python train.py --norm="rmsnorm" --norm_eps=1e-05 --init_std_qkv=0.0305 --init_std_up=0.0305 --max_seq_len=2048 --train_tokens=336900000
MLP neurons of a small language model. Each row is named by its layer, matrix (gate and up: input weights) and neuron, and shows model dimensions 0-191. Each number is 500 + 50 x the weight over its row's rms, rounded and kept within 0 to 999. Numbers have three digits each. A neuron's up and down rows have the sign that makes its largest values positive.
After each neuron's rows, "fires after" lists the tokens most often just before its 100 highest values on Wikipedia text that the model never trained on. A number after a token or word is its count.

L7.gate14:506489474488593479416514506534439524548530576566452487542535534527511509540599523461525586484512442486461507546547430483477467590481577473587476499417552540397477557432500477468601459518609525435584512581474629468553490427436548549465522514542403512529447503547492493462477455522563561551420430516515437601452476512565450454565570578486516546476540484432527438531481537521427460439524494464468495511488578459466508486463391435427441471475485515464607502497472478518485627449542505474481529522485484467490505518609517570455496519599461492450445445541554565599480481589450527518
L7.up14:487543466419514403530535552593413485464467608532497457532519546493510469456701550454450510482531518487448464553544521461471507539493556497564540497560556503375433492465520539476580404564560546496584559531514601383560415429496501474532480471498464576541508481496465428409483531451485559508459532511486501495335465503515493438507543545562483473544493516513503502526512464539510447567479395487529436445558555448520508576509489411499414432492444568499580480457492489469552501498548461519508551532463520553442531569560413554551485421548494510444477481456585460550540489530514522538
fires after: " the" 24, " " 20, " a" 12, " of the" 6, "'s" 6

L11.gate245:477407547495498513457418454489483436447524514473585529547510474456602456490514456505545508441484525467430501408578471463458479506461459597374478461535552612507422551487530426525521454446504520577539487525450516486531539484464477536486500482529391520554588559502522512515574496516525480495519596463475408521450516489502518496496583565486559428471509552468489378588478610523473463481606570560471513485497503447491470478502507520528545480497460509438629417594436458450474561555482496490360547589400463531530485519506559488532549519484471487462471528518582490473452458564457344542
L11.up245:479532485411498540550471454594461462390498459479530504509409469507564445453518470605503497477444558464480450415475486455474492414420467568432530516529531624439397546501576506502516430484540541548574518511487525538527574377423486467489466479542448490521530539426475550569511514524465473452551566513510399478489499488575562447461514630516548518506563493498478544560510509541447452459644535477597584440510412485578464519486545548481517496505416545536556461509499513389481499551524485539436454529433460510471444395552483541501447509456490471435431503550516491458562499462510413396
fires after: "-" 52, " \"" 19, " (" 6, "." 4

L13.gate170:449540570512546606427454532460480390528507430510482455552488535513585407424446502550449459502504530544349519519465563407540411502468458528418474559510497525488495473544524463568454428489484558523578477515515510532487516448516483523534471558543418463471439480386477440514498447549505468513482476546522467571503508524469536518547555557485436482389490530550551494407457458506505500501575551500460438488471571438501463452520565475348437578509478432461490573461633471521434589446440428502509476532401496481456465492520485569594490476559556497515557501428480406501522522458520401454
L13.up170:478474565471438470474496443573431493491423426491471468469407550482500529463510482520448575490519576482525463558492590498504624498425443566442467494526520615515508405495535470463503478509428505513503463423474448505501509539435568532463365526495525470533531488465508500479504397559446596513472451454518520519416533610496572477557500497474533527459548410558551470549556464508544382513465534528534435559582476597487589461549616415550488457554466471567483533550491489508472444429525455521575422592362563505488480481613499429467447452533494476506496485506529525503543497545585504559
fires after: " J" 13, " " 11, "L" 8, " L" 7, " Gar" 6, " December" 5

L13.gate277:523480509509431576498467522475486535526400477612511480625501498539626420403470583557463441427410524557422541499549590483508379660439541481465415543531517482399488544513459488521552520529463506500582479504368568500493491502449508466583521538485460551480492546481442447466476442445492557456549496505466542462493574504526493467526556454439467523468531378461533386545505468538499638513446533485503446560499521474444464437480550507428513450532511548491564533526435493518484543465495456510558482553465472451494551447481473526588479518467557573466449539512548456565418491564505489516
L13.up277:463492510582431476481419514510538573537518519391556500565528581426471502584459531566485514454438531522420418453592481517475561571532575433518527461470431480548592511539565446562509467586521414466532538490484468536482576429424511454502471457504562458403441453535559488461489479489468494543543505376511603545470528476569493518507511498577481514525532561627585461442598548488503585478487450557534547581515484482587451533442547451502430474513476577481567473471488537529474491469510481399561496461511519413551536484493461465495545569596411498444439566535513552542495525441584563507
fires after: "L" 14, " l" 11, " L" 11, " Wh" 10, " —" 5

L11.gate93:548577446475511518488495518541490544516424418499474494505425469538516470471479408595518528468541432497512480487495549506503529547460467443425495431514627551537485461493519515460518514609501472485523550606492483425521497366450547446509491492566493519463567428524467421516559529421464496490531483459450455561519576515439398498525487404520375439512537475485476482558508470429452423552548491542446424401431560436399434501544476483516520405519529495493587498432607514464514590438481474569518587522439514503514543515434516502495487479591383590527500499434485506486621434566512483505
L11.up93:513441535513475457457513550456524445416475485498492469460438609505571538519551473487491559484530484552501498425525481445402596459485485605543498440482464510529544499486606529476568354473525440537578489485544457501512431545508573515525494481496426492477566433572512495498562556578439478431513438542485508506535457448462555483380478446544480410509493536419544526540477451490520506531630564399480454487543584363530450493506463519479507432473558557536553478512517545455601452488527458522528591511423516495525603480585449566506523460566520513567513429599499567521542416485494427448
fires after: "1" 25, "2" 23, "ch" 6, " " 6, "us" 5

L11.gate250:482523538482551434488548532478418490540526460557555504481524467470484488493461432463485381550447519496395535558532466568424542518461501496416525468594592483469470555545547452511451508432435511531474503493486483589470454532525447539488549546499487552587521582520566455461550518463638443576430394502499498464434454506559517519502539538525394501331441495485450423571494430562490509546567483485515504506551530471513405518399520522448426465521531504507527466515432446487479438471498514495499540522412437410496528462602611485433453532433450516455481510477468467527488558584374568518
L11.up250:533506514450547551598491547450451524462506462489501545447533397467564517453522514506554446578382563555509467508492443513469452541526513597497538605487477546579604544622591500464517559504545552457562475564470500565514485452510539490425440420491542483595559529465455455453541486564522519489511515547434459500556456464439540491566490554581451519494411573472538528544490512443509534454554517517487592500406460461485619480522421464509516595506472533434550484508385510457565540539487552528583442601470493578511598482556575483452568575528512499502488482600519594510526556513478529456
fires after: " M" 11, " (" 10, " |" 9, " m" 8, "-" 7, " A" 6

L8.gate130:456452470562457504468523513524443376535463446474514482500535586546539415538485472495539421594509521544489485493540551422478392535471546530483546551561576529446515481481503466532551444433531543531514391473565449486533573465473493474491503575533487459456494367519531584403528516506433528454471472541468472508455489562472502517405553437517352420455434556501463425529506543447409405435475521435514477450551543594471546515444538543514574430539584514553503556525586559516472456488511549485451527525468472446528435464501591455463523499434338495574514488534533432451509465488429523507
L8.up130:349457553556464544485482471518477459452516483503420513507520526481461499511518547467564431555541586414540498469569510461447443526534529509510492520519482564420500406502461573548544521558499449532556415491495583462575458457609464411570469526443483377598508511506481561384501556456460587479450502479536496428476409480501526522500505495460382455514478583437504506497495554431541450461595522464474402461463497421485504542483484496483579548486504533448444446460455501478498449539522602458493424518496558536495517444492511526407550522452482571400545449591497476396432600497537464560
fires after: "\n\n" 73

L6.gate1:572390429493514448442563529448530519509462586513565490488483478515456578545547500505515471512517520421476512498522463561579546509411620524445465500468566544474553541519520589561604467428520434462541591568448515502517435456507560511419521507494434471597447479519482443410401538520495430535520462508489542476505509556469522623452443407494517468413504466495538415463481455470546513528541519544436475459503564448550409579458448547421539413489489430610457446528463523478467474514478464574475568535522550448573449448459511577549553488509466516531499438485505466597506456630426507457
L6.up1:513463444471637514481581415501502511480451542510518428495464571452521480505502488557512516486441572509502495465570497447488534486548502590548541429463528475429539436497512410484613438617519499452531547497568610459584381477497546513560531567560486483487555483507488529525520516525414554480625438519477537545417468482535464571393539491432510459545555473500517485476460592460485466488428487577537502445502585409488465515636492483462524452542438516545596526429521454527514521436571465497501469560574469483446495540480519482561533407415431469542507479538570481554610410501509496483
fires after: "2" 24, "1" 14, " the" 12, " The" 10, " his" 5

L12.gate84:473442564525484502548628522397405492548394541485475561421541523523521467516566442454557388498413519583450545447532405564537499521460533479581492517410503458492520494554585538557502485515476506416496521486515609566490501484498498504558575473469479521584447482530571495432481551508559429468494573556542539529555483568432449478508468507503409497540524403505564553535443491565516549441508522434510505489498571469554441526452445511467452556449480492516508533478477552520496519484519504511540549503599492450415507508437452617546356376521428478444418519506437496626507493524493529461
L12.up84:619603523457489496535645478491538508487522468553463451494492556437492556439578575427583510553481484557523485521467468530529461517551440542547439515550518411541493517460472579492455491445611480449583514514443537549483443488467577511569532553521530501526487494444445548548444475405586580607499524401518502489378489507427544500555405513615395463497507556439524520498535452570483525538565482483541509592454567534523467527508420463428520445389443481479507528426431552453615516505500560465532479523489494464469544515476457608525515499456472513482486418502468485486489427446477528450
fires after: " the" 44, " a" 9, "ri" 5, "'s" 4, " A" 4

L6.gate188:495497526468485558432548533419406514510436609499579426624589500461467558497516516410515521534492517529493522477487517490485490549476487503379476451488523538554532483477500553459575442510584479546584561482462511485570497509340504497471497549515507481520489511574506510434454519473541439593508465485572485558450460544511439556501505421548446587494523426483524526548487506515474500524537463492457569602496505427547428440467511609582517498442420521555514519429519477505496481417577470426448428481497507515443616491597501578500437509642519517500346457487491486505435464494568547498
L6.up188:591528598548480468494537379504423438535533486544497441541475545530634549463435467605445461539562430554567540503491478469490559487523537511473425496422445515466533513482454461516463505409540593482465492563488420519487510417540527500474516553551466582525484459514461415572499393545495475425501533485534501439487441565512520490534411496541504492485516619448387491460513444566467420460526518526514456464512501473434505481480610538539567514511564509406600558513467568440537533464490447483486535441463465522526480477516514636432480584491420512456487527523489413534632483490509414459
fires after: " " 28, " the" 7, " in the" 6, "19" 5, "1" 4, "B" 4

L7.gate84:510511458498504590467578524524469508575459529556554542392552501524515466595403519542531494584530468623437451491531531370571579503554461520513521528432572567548571527467486546449533455601557570477499468524410443544593450402503532492486480494529491514512509528571444597413447521497542506524588453441515554479536498421512517496467544558439480487500497475444581470582490523463546512506441469550442528448518546433533404541444430518456534478432560448488561516506503502533553507445457408583498602488441494481474526553471474580516581465474424536459449525445545480614513452461469480579
L7.up84:485499393471570504477536450483487518546485506426490541527497469516479546625577504394620588506503565456562504519492460564474500419576473541529475442518530442496513539464426586457499479408572567559528553493471497595533455450411495466500537588551455487472543486540404500413532526550456472474478483492545421581366432414502552524507448500505547532578562529450488515451421545551418560491485535534552567502477523453517452572584446499517508522575395552521456493561453514569505470478470520553489493514563487475584525449505383429473508437465443538478587472526556470439446554424536497512
fires after: "1" 23, "2" 20, " a" 13, "87" 9, "\n\n" 4

L7.gate318:518475520602440500483504389468486534533481506442448527516474430409489522440505536530572567466492460484449540494535358412597520449521491548474528493428485533528525529526482505538593560475501485469505515506425496461528534516419433477535453402470393525534522429427501482494495393541472506472379508423420506561454423504485517538494453514570460405530493493523500418503423574568497454538527530570466454547509546367507474471457526497488482506438498480467506479478453516530349593539483463508430643482471485571487575515524508509579535473556441462420550445460516455536418525508572422486
L7.up318:533548387544506462401573396543455618580483514561483405611474538520500510519541456501514519456419386543530543496509526447541577475533445482451511458471529535489476557457507545516483505473574488474569566549595528461441498471522518437517447496560554583545488482496531514443426495513479470424499608538463495558452547454530470583549498531524534442557514536465541432402546450532459468593457450454464414469491609444564574551448582484468514553538569555600444566526501470588527515483529506444553471485483481500430453519538554494572599505465478481497429477582521453546557521537507405525
fires after: " the" 32, "==" 25, " in the" 7, "The" 5, "===" 4

L5.gate245:471476528488519521444440455459529505516473473439551471334463409459591437525557549468521513478509463497411496496532524481532515564516486487418444490539447546538476516415428420538499489447552398532508412517450477512547499434511545536562442474524378526537545518560493532476575417463529445514479533400497390500511488557523515503624560547522503570546463505469539375610525473505494610464508625520461479490463551588425405504494506503460527465470519515545564478509444435517473544497352505502434507479441519530467466535582593429516566497478520521481430500511559513554435497493453541516
L5.up245:522575433425496424586448500536516514463527481516655360401449460498499427501559490458515429565528534458413460493480510536558538538551410426476508610597491580568485482474498450524488477477531430521452511519434545489555531479502522520543434465517458506543524515573534599485565518490554544536508586418511426443503434528529567479545586562504555493591470571513539482548567431449533587575561445511471530515385443502501473479458398465518579472507552530520504474456424450525542473535446446449433460586438510492467469529598547449426550437496562474485496502538475506506441530476499513480
fires after: " (" 39, " | " 28, ": " 8, "\n\n" 6, "; " 6

L11.gate78:548422544506594529453541432414541445556440478437555524490537523555534453515461630559511512524498548478498424399518612428479556477400554596553567500473462529483453534591505447501510547501475495500495426411548421484604471423480450497511483483498454481540557549447506421541517520465552518545528405561538484560513550524578428457494519551507537450473585452513572442465494533568498431348443517485447529483494480460478459452474494536459490453553523511389427507562414454442469491418496516427481534542419467501581493423439528487495504476528522468522454435414593439502523442527490492510
L11.up78:487557381547500444590617531491489418543483512480433512479541539461444526482470501572453470486480570583569545500512434527462489395482490621535516560429456536445546442455500541512593540547484483404538468431479548512465522493453537424486449476560540473567488555380549436457520545565553477495539357527508520577473495409530547533500531563475516524551491594487520542521466522487526479486508541476477470461498494457523508482526507408585575523512454542481461608394457499522423496449484587465540452507501599405349451432511480549505512587531511458496536468503518493591517527522471552557
fires after: " G" 29, " g" 10, " p" 7, "le" 6, " ph" 6, " E" 6

L6.gate95:525396507562490579361423491503487419483442430474493548426486520520519493568475494523540557502450462478528468516534442508486521513536518524494543494554519504437488404585441414620456565447511473402486469526470587550395468394477510594557469474541393435561466524448424514525450473507505460459515523480498415535584526591472493458574517521498455417491472623494556487510386524431546484554529557559445459475511494512382513575522502490479455448442506399441553507583511499542413493533507495518488506548527539499520597533495511584513514530470498421499541545476576587495512501531473597490
L6.up95:525530508495423475504458541448488449515495497407454509429555540431618529517506480509509494611466469524525517608596392535557439517489462559552508553468452501476539488525512493417538434414573578519526552464543511502480511473444459379490569455548491459548561564573480467492515482509521490513432449451549445534412434528461460453523493490585503454622534609524471508513375607466520500572506434546555516551482567535457560499474557447498391455549436587530503556443467532536477544457521451398472499427497588489568524559452451523591487557520457544442530476471505505480420427477455495532
fires after: " to" 29, "1" 25, "2" 15, " " 7, "9" 6, "93" 5

L6.gate303:580496484547471535438610509440494466597448507474502462497421450582445477511530425501558557424443457552500547449504517499495503521495524574570504485518496495461594578484565557531500632510563432535530486577456493420488516551410499497519521507521471483491452528488570448464579485512418453500470486485340510507416418488371448527492495530531546556451512594459521441521502487456482534444575586446440506409493482588482469549549463466514427451466494509419495444562460543492499620485457461517421505460458510537486404542539531596563394439514413522446518473501519494582494489473436529450
L6.up303:573506566431492447467492489422520564552511431507439434539521510449477501571504375542426575466409544544553549444522424493453549465494424520424462472519607553549540537526551519544572497481510501384658538467557524425380565442466558499537480491478535534470467494559481503538500420393535473505525516495505458559454574506535482538488528545425477528483530357491604575431450492555475473409494521510512520447472571525510459499459557537471574478480478451485464508427436468511481416449479569535572491455475514450598476501433541593487584468532518453571515472475468514568463509501537552464
fires after: " the" 23, "The" 9, ", the" 8, " The" 8, " of the" 7

L8.gate20:509466570425561501488562438515465533539472490507479481569475503437508494522472532511492485507520456573478474528559461505560532477413548538488487556472493451557567486406442586480549487507559536449505493501470552565529483453536570537441561414513479509549522390628503485454392501438447505494551536528527527418402565499476435476581399554556518427543585419516515514502523639492506515448468486570437510477492612475494507484462362487600481451464508517475533639470495495576501580426457405407518522483459526589480527485496546590524538419533459555532497493515516532563525468580564452475
L8.up20:470523397521479488478514548521494487524620553560437564442509498505467557500530464470593639473489487548503461440519587440584554517451512502483576529565518499474473455483487551457451521489396532544505626615542449500479503501537472458516420533515528486511451503484495408501549531509486401399567544463567485530515568567436453466476521452530495494519522504495498510534512549504465537502595461511507513427430511555496421577536467375522502418461436540610481554414425501496564504478528506456489394498540476413489534556414475554614526518497547496617479543449554527494443551506533447389
fires after: " " 25, "2" 11, "1" 10, " a" 10, " the" 8, "–" 5

L6.gate70:517410498528554617420561457431546587527541491475499583488434397518476518490508508476511526557512464520495459511442440420569518524556516530556506467573542424528543485568511528583380595469497517534450507490467585525529572430500459489406554488436474467602503522522489445599512419427569392451471582529451488564471604450419493607472527466493520489474526587595445481433465497546414501522507546545375440573472561517478536517518437489540476477486546405509549500403418488487488511575470464522420564484472484529502550478579512493531532456431475485485476491517531546556508456530474505453
L6.up70:569502510628458526508564528492537504497497529446471560604509512412528507460568391493470519495522396549478546481520456470542558528568537516496339506431458521464449526489525541506376475521538362433536490415466461570501570546566487522482496464514447592480464482549486423488506475434497475461476471526498553544498502418376500508582569478582459472489573532471410532481538566452448506542520466578537499613475601495446542402425564442447416463558572474480542534507460422526453539509424512484563556466514424512497564468520480503487539537443509514454468484568403498496502513481485476454
fires after: "2" 35, "1" 13, "s" 4, " life" 4

L5.gate283:496523488515586465488523472472430441509502459534440432529547459485535453541527510450411576552555523449582584517538460516476527496479510565377502452502505485606489468536421450454469524422641461401458535453495537483492436510448542470487499574466496488368566476485482472453404499485454549452467503556480451596520480544483415554568503503413517505446454593440472513487461519444508499529517557503511544522471498473402599513488443507427482436504464414401485430511436479529473484453348452515440579523540451505438537539438483655550540491511453495571500495500545486595543517521455517465
L5.up283:482392524533505606494474439408570571490471438373490517422518496502492514528538443545505490607433547414496610529522483443459473453524532571541496438500527551505573374419475452488528537524517477514534508454472466440472519412430499517494555546571440462584439476610390537458491611466464501470517545526456490528470512531544531469471557486527535470484485449435490442537456536530417404512536455596507463555463492402532521506473424431461603482524402443484528519553506504528472533524507422540504456620570597511520548518422467493557554465493546550455541448583486494446453506471498468506
fires after: "1" 40, "2" 26, "93" 7, "9" 7

L5.gate92:532457505525548506472578478435478542568491499495501464524526436413590497589553548435504538497583444496492444420589514542510488620476477544484539504477530522501510513476521438548502524387486523492487441501440511521575514444446484717548555498510413517481530495521465434454525573461447501584477439443500440607468510580483448528534554512443469533492561441525521456528406582531476608540472558501493494444511534493443440531482495464483543487533538539437555554482472528505356462495391515489450533495460536523480404547433522558499468532472368503473480473554565527484419473541534499611
L5.up92:549549442537530491542506543529508621532477528448547450615457542424470502530521502427547468472530493464515399420517485522599510564536487469411612585501528573516524381546512491553466550486591455520498439580467572425564512511411444585523594488477478553502505517540452520468525530400484474510459461503553456545535560539529487472441547534499410512599553484579535505505467581557488548544482494521498495369464507458587466563521409446504553613570597515474454530439467523586476418520502496529471534500480572566406464506509486539542436473442456505453465527531452512444469477480527433545
fires after: "\n\n" 27, " \"" 18, " (" 14, "\n" 11, "." 6, " There" 4

L11.gate367:497583521505465456523500512405502551503513488529526409512593437471472542509513490557560472414547425516427573542481523478519498460393574467566517492556457608543496539524458396521526562555436502516515426473554587457528521580535424574506559600468435493504498568459459555479473505496493605506389404529483530541553466583430484510487535485476529501488462526479598455499559517592458490506527563440442544446501533579518484545524432510530492455500569464436531431512496366603481449522449512502446588540460494386396539548513513507507430578531496497463561429417485520433542508521442536464
L11.up367:476454517457536431422536435527555469508571510518481554460474489564523580441470640563503545439506472496514420403447490471480544523451646492574518544517489457481531525601522503489457524445512520503483465491508648441516471583468495566632636435506494527586502579472468517424526525489412522492612529516533420405604541431531461508451435448470548440486502518509553515488516545425493584516524515525464442529522496476569432513486530402497549482526549530447472511544468448526526518472514424436482497553576525512421462511526428472596481441575571466450510519504494549418551509540524496516
fires after: " g" 27, " G" 12, " cl" 7, " was" 6

L6.gate165:592549459558536576473409501515445558640421544474508453490515511465491502454439454504604508522469474486450481447501535486499521534358527501439447566563598588544452517518547496519509471488608511471416510497458478520562464459529508479465448571497471433549547572550495545543425505471513442427458433461508553437373595464602520578533459522491502535530459516574545480490535500557489490535598557574403504475446533442479477439498470530522464523613444555493472494484452493541524501562457554459575474451465474425540464540591496581565485472558482590463468503480463538566465560582568441488
L6.up165:553490400466540427544508451553387494443471518518554522492516534523497535491552509533612563459477542465559450550529444498496500501514460536471476456529462387518481378514412507535429398470450534470496579516508532588501507509540530525518442468505466589479379506516550535570469448612448543488497484425600394541509444506571401493419516478561508562431467484491513461418552420528561474512581504397499463549490536505528472414477578538507476457564459507550540546517461575467514489443558541534523442574427548556487488461483522580543404566461517398493477426415568523485506517519491470432
fires after: " |" 21, " the" 10, " " 8, " S" 5, " Cr" 4, ";" 4

L3.gate135:484537411488538430526488542552509489453530473564487487530484491447541530509493462514540487466503477501455492531489422527545542510458504455543483477601458509504426462494511464465418474446504446397459512474445464632447496540447460594454500463510397536555443433567487458567531460434363473539545435422446522489434435605474574509582615510560534437590537540585505452531549497449442606400522492460491551488530521463540517499438476489488410528439537474403438530536507409524453547505502516419492501454476509524552570591469459426539573556480384515495552524487478429441456519546466572434
L3.up135:475423532422521533529485485515544480495481503501481498471536573524536495563524479565488470513464510564473381448530370581460452482485558461526464619502502530516552443541496557553510503489516582482540530506510481487461425432531446548496525498520531476571472494522395451552467479424479465465548470532473528389469540546608520497564466496572558484565627439449556482562528575452498465528561427695452460449484482475405569500560512560509533504516549582585479544532531437569504609507461490485546433569499605506534478486538509441353486532501519464493490528490512601511510472507576464487
fires after: " |" 25, "1" 15, " Los" 8, "," 7, "-" 7, "2" 4

L8.gate88:521423526525540575464504460412529476604489392393485466465525545471563440582492508485622493518477461518535557503454510492574449546422441492486445594465505586478488515482494498515521482508497434541532499494534492488455567475547478442563533493566451562555491545581454523522553575454450582501419501504459464452524631577533552452527649492414457501522440527370556408550388522464590522500496489578532502413494503400552528476586543504509426540475550506450509531573448513497516523612450523514494474561478561445566571520496513522501530488461462535463481484461543511568463470511529446577
L8.up88:463449536504438427464606573415461533429586522498420525453489511530475500471523549534499430481514495564470473516552524566590508467488529593484546411580472451558563569503450448495393462502529416478478538437496451505550441447513492555604400433435462484553486549480489544527492529476577493494466408525511445474501520535495482501459507534423456343522454469579475457566484446383573548497548517461503489539465496508511531526414537526563467431454485586574500495427449396430551480510525459463471444504467476556470460592394418446494498558480478515462505510447541625517452437465475555492
fires after: "1" 30, "| " 23, "2" 13, "\n" 11, "-" 8

L9.gate373:539509499558543524458444409401420483568416568541488506524529516546502584493505469470507463618425505453504542567610393525433491520427577520513514473487549446499455484520535432533624455493479533544490507431493562626496510568410451586470521476533505485564460571513453527501494540548562534553457544543539536440507450496552478563528473583477578548416488427431581430509437452500437477526588549467449524555482502441560460447447449526472425478449588511474596424560419460536530481547485559502432525503559464483496531488575502522412508509465408482537497422566533503496455498538549452563
L9.up373:526468520483512545434560578491512467565570509571557549440487490548518493502449423436506550440506571491444488514559463391405489485444483512493626514490455498615549484485498533649512577414594570496489458426484516471511468467534427525513514516494519484455518489455519520500526554481532400458536573489530548428630596484588513499442504462491481554534522464580514517597461503501544526467453542504552510467474591512606576519503464460597482477576553555498550454491475542432505486499481509437562557409457451444484448462516491484590424465506481477534559575500563520484377502453564421420
fires after: "-" 69, " (" 8, " \"" 7, " F" 6, " mult" 4

L6.gate132:509420493539479568472444480537556501488511502478491462454439497555495565465522407480482558555483548416465583537467439505485534503436490574481469467467495479554504449508452499580550515419415483577452475501443533478536418495428434595377443556590428527534541536460449468510521516519525440512518589521382380471546472562488482464505490452525504386447452487429558429516562375517473487549587528594464455523511510420472431455411447539486515474500418485487473472507528437491451543631484481578484551499540398532600489515431526504465493554518478500529572508571566474441513449454510582532
L6.up132:486486465520523530515405386396502531428520507510528432568499450475483548457527466537535486663474556454462508493425510410502430493508532591489492511478435449458448402516563568508450479526494504598475501471522476425526524444469511525527496499455540539533562457526459417571498536542455468495410488608458409454549456489453538456522531566425450508471508455441513513531457548499469474485528548462517481589458628509440478452560525512444479533538397471429436510451484467576417524472496487437517436482532494448492477473519443396502546603434455515529499490418470376390390545454471466445
fires after: "1" 31, "2" 28, " in" 8

L9.gate233:416468512513439526426474461494532512542421463509437502416483520583501499548431506545621546554556455485494517529529523443418543547488541539481419467536498527421506519563561404515483562503492460486462503501555425494578463426468411512494597539423428492450503493458351529534444539499563408495516477486459533509515523473388511497559446475524564445522474568539616469608467532650508510481417536494514514458479450570536519498527509550539536407412451503431531531500495517515447558501347513540408557457447475521474506474559549478563560551563491558519418521520497442443509458553492518496
L9.up233:532498509527451426526497534508626499622409596504463519489525509514447504464472541508587478556531512532533475530513457500477421572432460523540473468466514523383424502527559548449502506561494422537475534478531472483515461497431433458566496565350495500543547504472447429483542674527496498463487421473577485520513486440438541469462472478592479467548530521464482498536506571532398588513488504447523477516550407615544478504529582521606439441478420586488462536469523530505565480455431527549494555494454578438486482493525490532556542469580605484483408569486524441437579564508472500487
fires after: " G" 30, " g" 13, " d" 8, "G" 6, " gu" 5

L12.gate187:506461524534419470412470454535463439540475472501507521471570524564498402519470482489449476457442480566482501404530476498493443531480522452552492547396552554395482621563539527592464530469552505479424451484580526464585509465525456588482546500529410449566536422533527549469567541480417491531450469496455453459551549457471463547414527453501506416501449541485464402474493657535483590411460520595469476521552579507504431420496515548466550457457445537548503578449562472511504576547459434490422466493428417518505486498475476521519497464511419447484459444539490606478508423610518456511
L12.up187:533494473443502528501396605545491515520491492472482492467587508506469546432491400539435404437479538527527539438511453489391504499567530538493538552439526558506517474472473525542493520547580474468471474519574506474558488508508478544517443555499477460502591408546494559543531500582466657468510616469519507518538481533463554483487596483494494508482479495488409491471585540465512509412445508497510448413492501455545456464442544419582490568485469502572525506510536469515463504529508372548515428512501456544585487548589531596422426521510460441457541429581557665374519540436529566461
fires after: " Cl" 11, "ail" 11, " R" 10, " cl" 8, "\n\n" 6, " rel" 5

L7.gate20:573459525541568539529505488481448583602505483524491482540539423526535523472508465511540542518478515468524521533606586425463569496365512591560566469547541569521503584421490537437523504560687490443490553605437576485531496453378583571436531509426448448561509551527470534377523535522477533451494421501548477538442484541424478488517500509424475384452506484467517498506476496483505474493457569501432572545382538388485535555437492434522524509489435493504544547547491488478464490488551469544497501541460507443533537530455546587455561418556448529523486423502473495538532443477516475450
L7.up20:498467482408510486493588534449505523485471591450533509410442533471504461542526572533529546598516550496388450470448547471455492495553468547481456449495546454427440508529505556494489479443458571523401580486533546591523516446493538446480563388425436418481543595499434547456530620567505442541589499571494487541559518493584508527423553366536507548464463535379451450483483536499530465497476570502461466460523395468473476513523407536504464562499554503488548489523468522517560544490509431514394512387535581442442488547486415516536456489441417456439427574487546487516524482521495515558
fires after: "1" 37, "2" 22, "94" 6, "86" 5, "9" 5

L9.gate46:431501530462580456514451413522429583542521531611577520512396548484466501458576551573445396527431454494442424442539501530501401591460536451460451412482546427477548513438533499526517527450481532433458502534448499515482330479455511576560500426408494541572459524514523482487534500525530518451431486578432447462477461487554519525596490518506535438488449462473509452591531485557526498584583561500437552551481493521476457407552497446471507452487456480421521408481453430535403487536481377533474438506492463530454389483434530441483532498480495494462491528461514461530500551586470447514
L9.up46:489448542560525551513505560452559503471518553454521549549356480544503490513516462556552508479511576458540467434533525474524470548434508513585479499420475446528474445574592577525489496487489562544480569497438429429501460450521521553495474482458533537475451570541526482589527434410425543473538613604484432410473488507441492486567473492455471480503562517477532496477496503470476515590569481551454459463503503457483511466584499372664550473521413562427403505522459591440478494462530481605475537533538484510511445452447489472491481423498431553601589621445515494519475557558487580505
fires after: " m" 36, " M" 22, "M" 4

L8.gate42:554452538543455596470461444434564472534450415548518507476501521504568452524451448496465455585473396519523521482455470482557551535458462467420475497524514544504446532464432463517498479439492430539485534474402483426517519471551454444452524449521484448563518454501397485446527411457505482571488479460487535450462490569419490491506516489472459438588506521367430447472458518485492524553527506640433481549556575466447487471432404445400418519444590480382497507534430395582478537533421431420515555467558440495602536537494455523571537519577479436445462488478449496481498472551500400507
L8.up42:538513530485509497424585536530546517477613501499513547549510520474502555519471486444473530527407479478560496534479470513506604434524572548524479506572456406534505475502488515514483522484507442449497544486492670467484493478460540444499544505450536526660509508480549447505573501423558453418414516496472517502424568481515498492478503573569500455488556454473408424514565619487503452617565533542489509529346489439539565517509504487467418492595526435447495508453416582474482445426498555456549464515410500528496507506436490561527499433482523442428536461573512591479411524469525419397
fires after: "2" 56, "1" 22, "9" 8

L9.gate284:503510469606634497481456483453476519484422545520479529555468494464533535596545434520439509474615469521559446458525495512501559526437463534528523448509495487460506586499570482542501490489544515438560546429524528497445552509457538493542600462412431529490473437436454480510481414558561538504317492499418454598383467420526593490488510596502507430418446515545540437525503498549510582502480527530466473528524529520496507493491478473476492467584483551507530481485500585490506491576487615389446497390463571524510457565564488517579497425444455525527473460473543569494430566519381527501
L9.up284:537484476572609590488487483520471504507399536548488550449502572537491517471483462586480520458530418521525420443494493523402541540475519533509504432421434481447455553567551459474548440517498560458531503472517553564436492496454535467502582497479403537555459546465450452530501417575458548509441482532474429518478473442534500434483554524576594445384420486523547440567531517606467540498580511514469454485498572494476462503527476533548548476497452485543534532546512503452501538654482546522415515501432519548568470574534480547534431410375435550556420476399617538546446459473463570517
fires after: "-" 38, " Ch" 5, " y" 4, " Sup" 4, " f" 4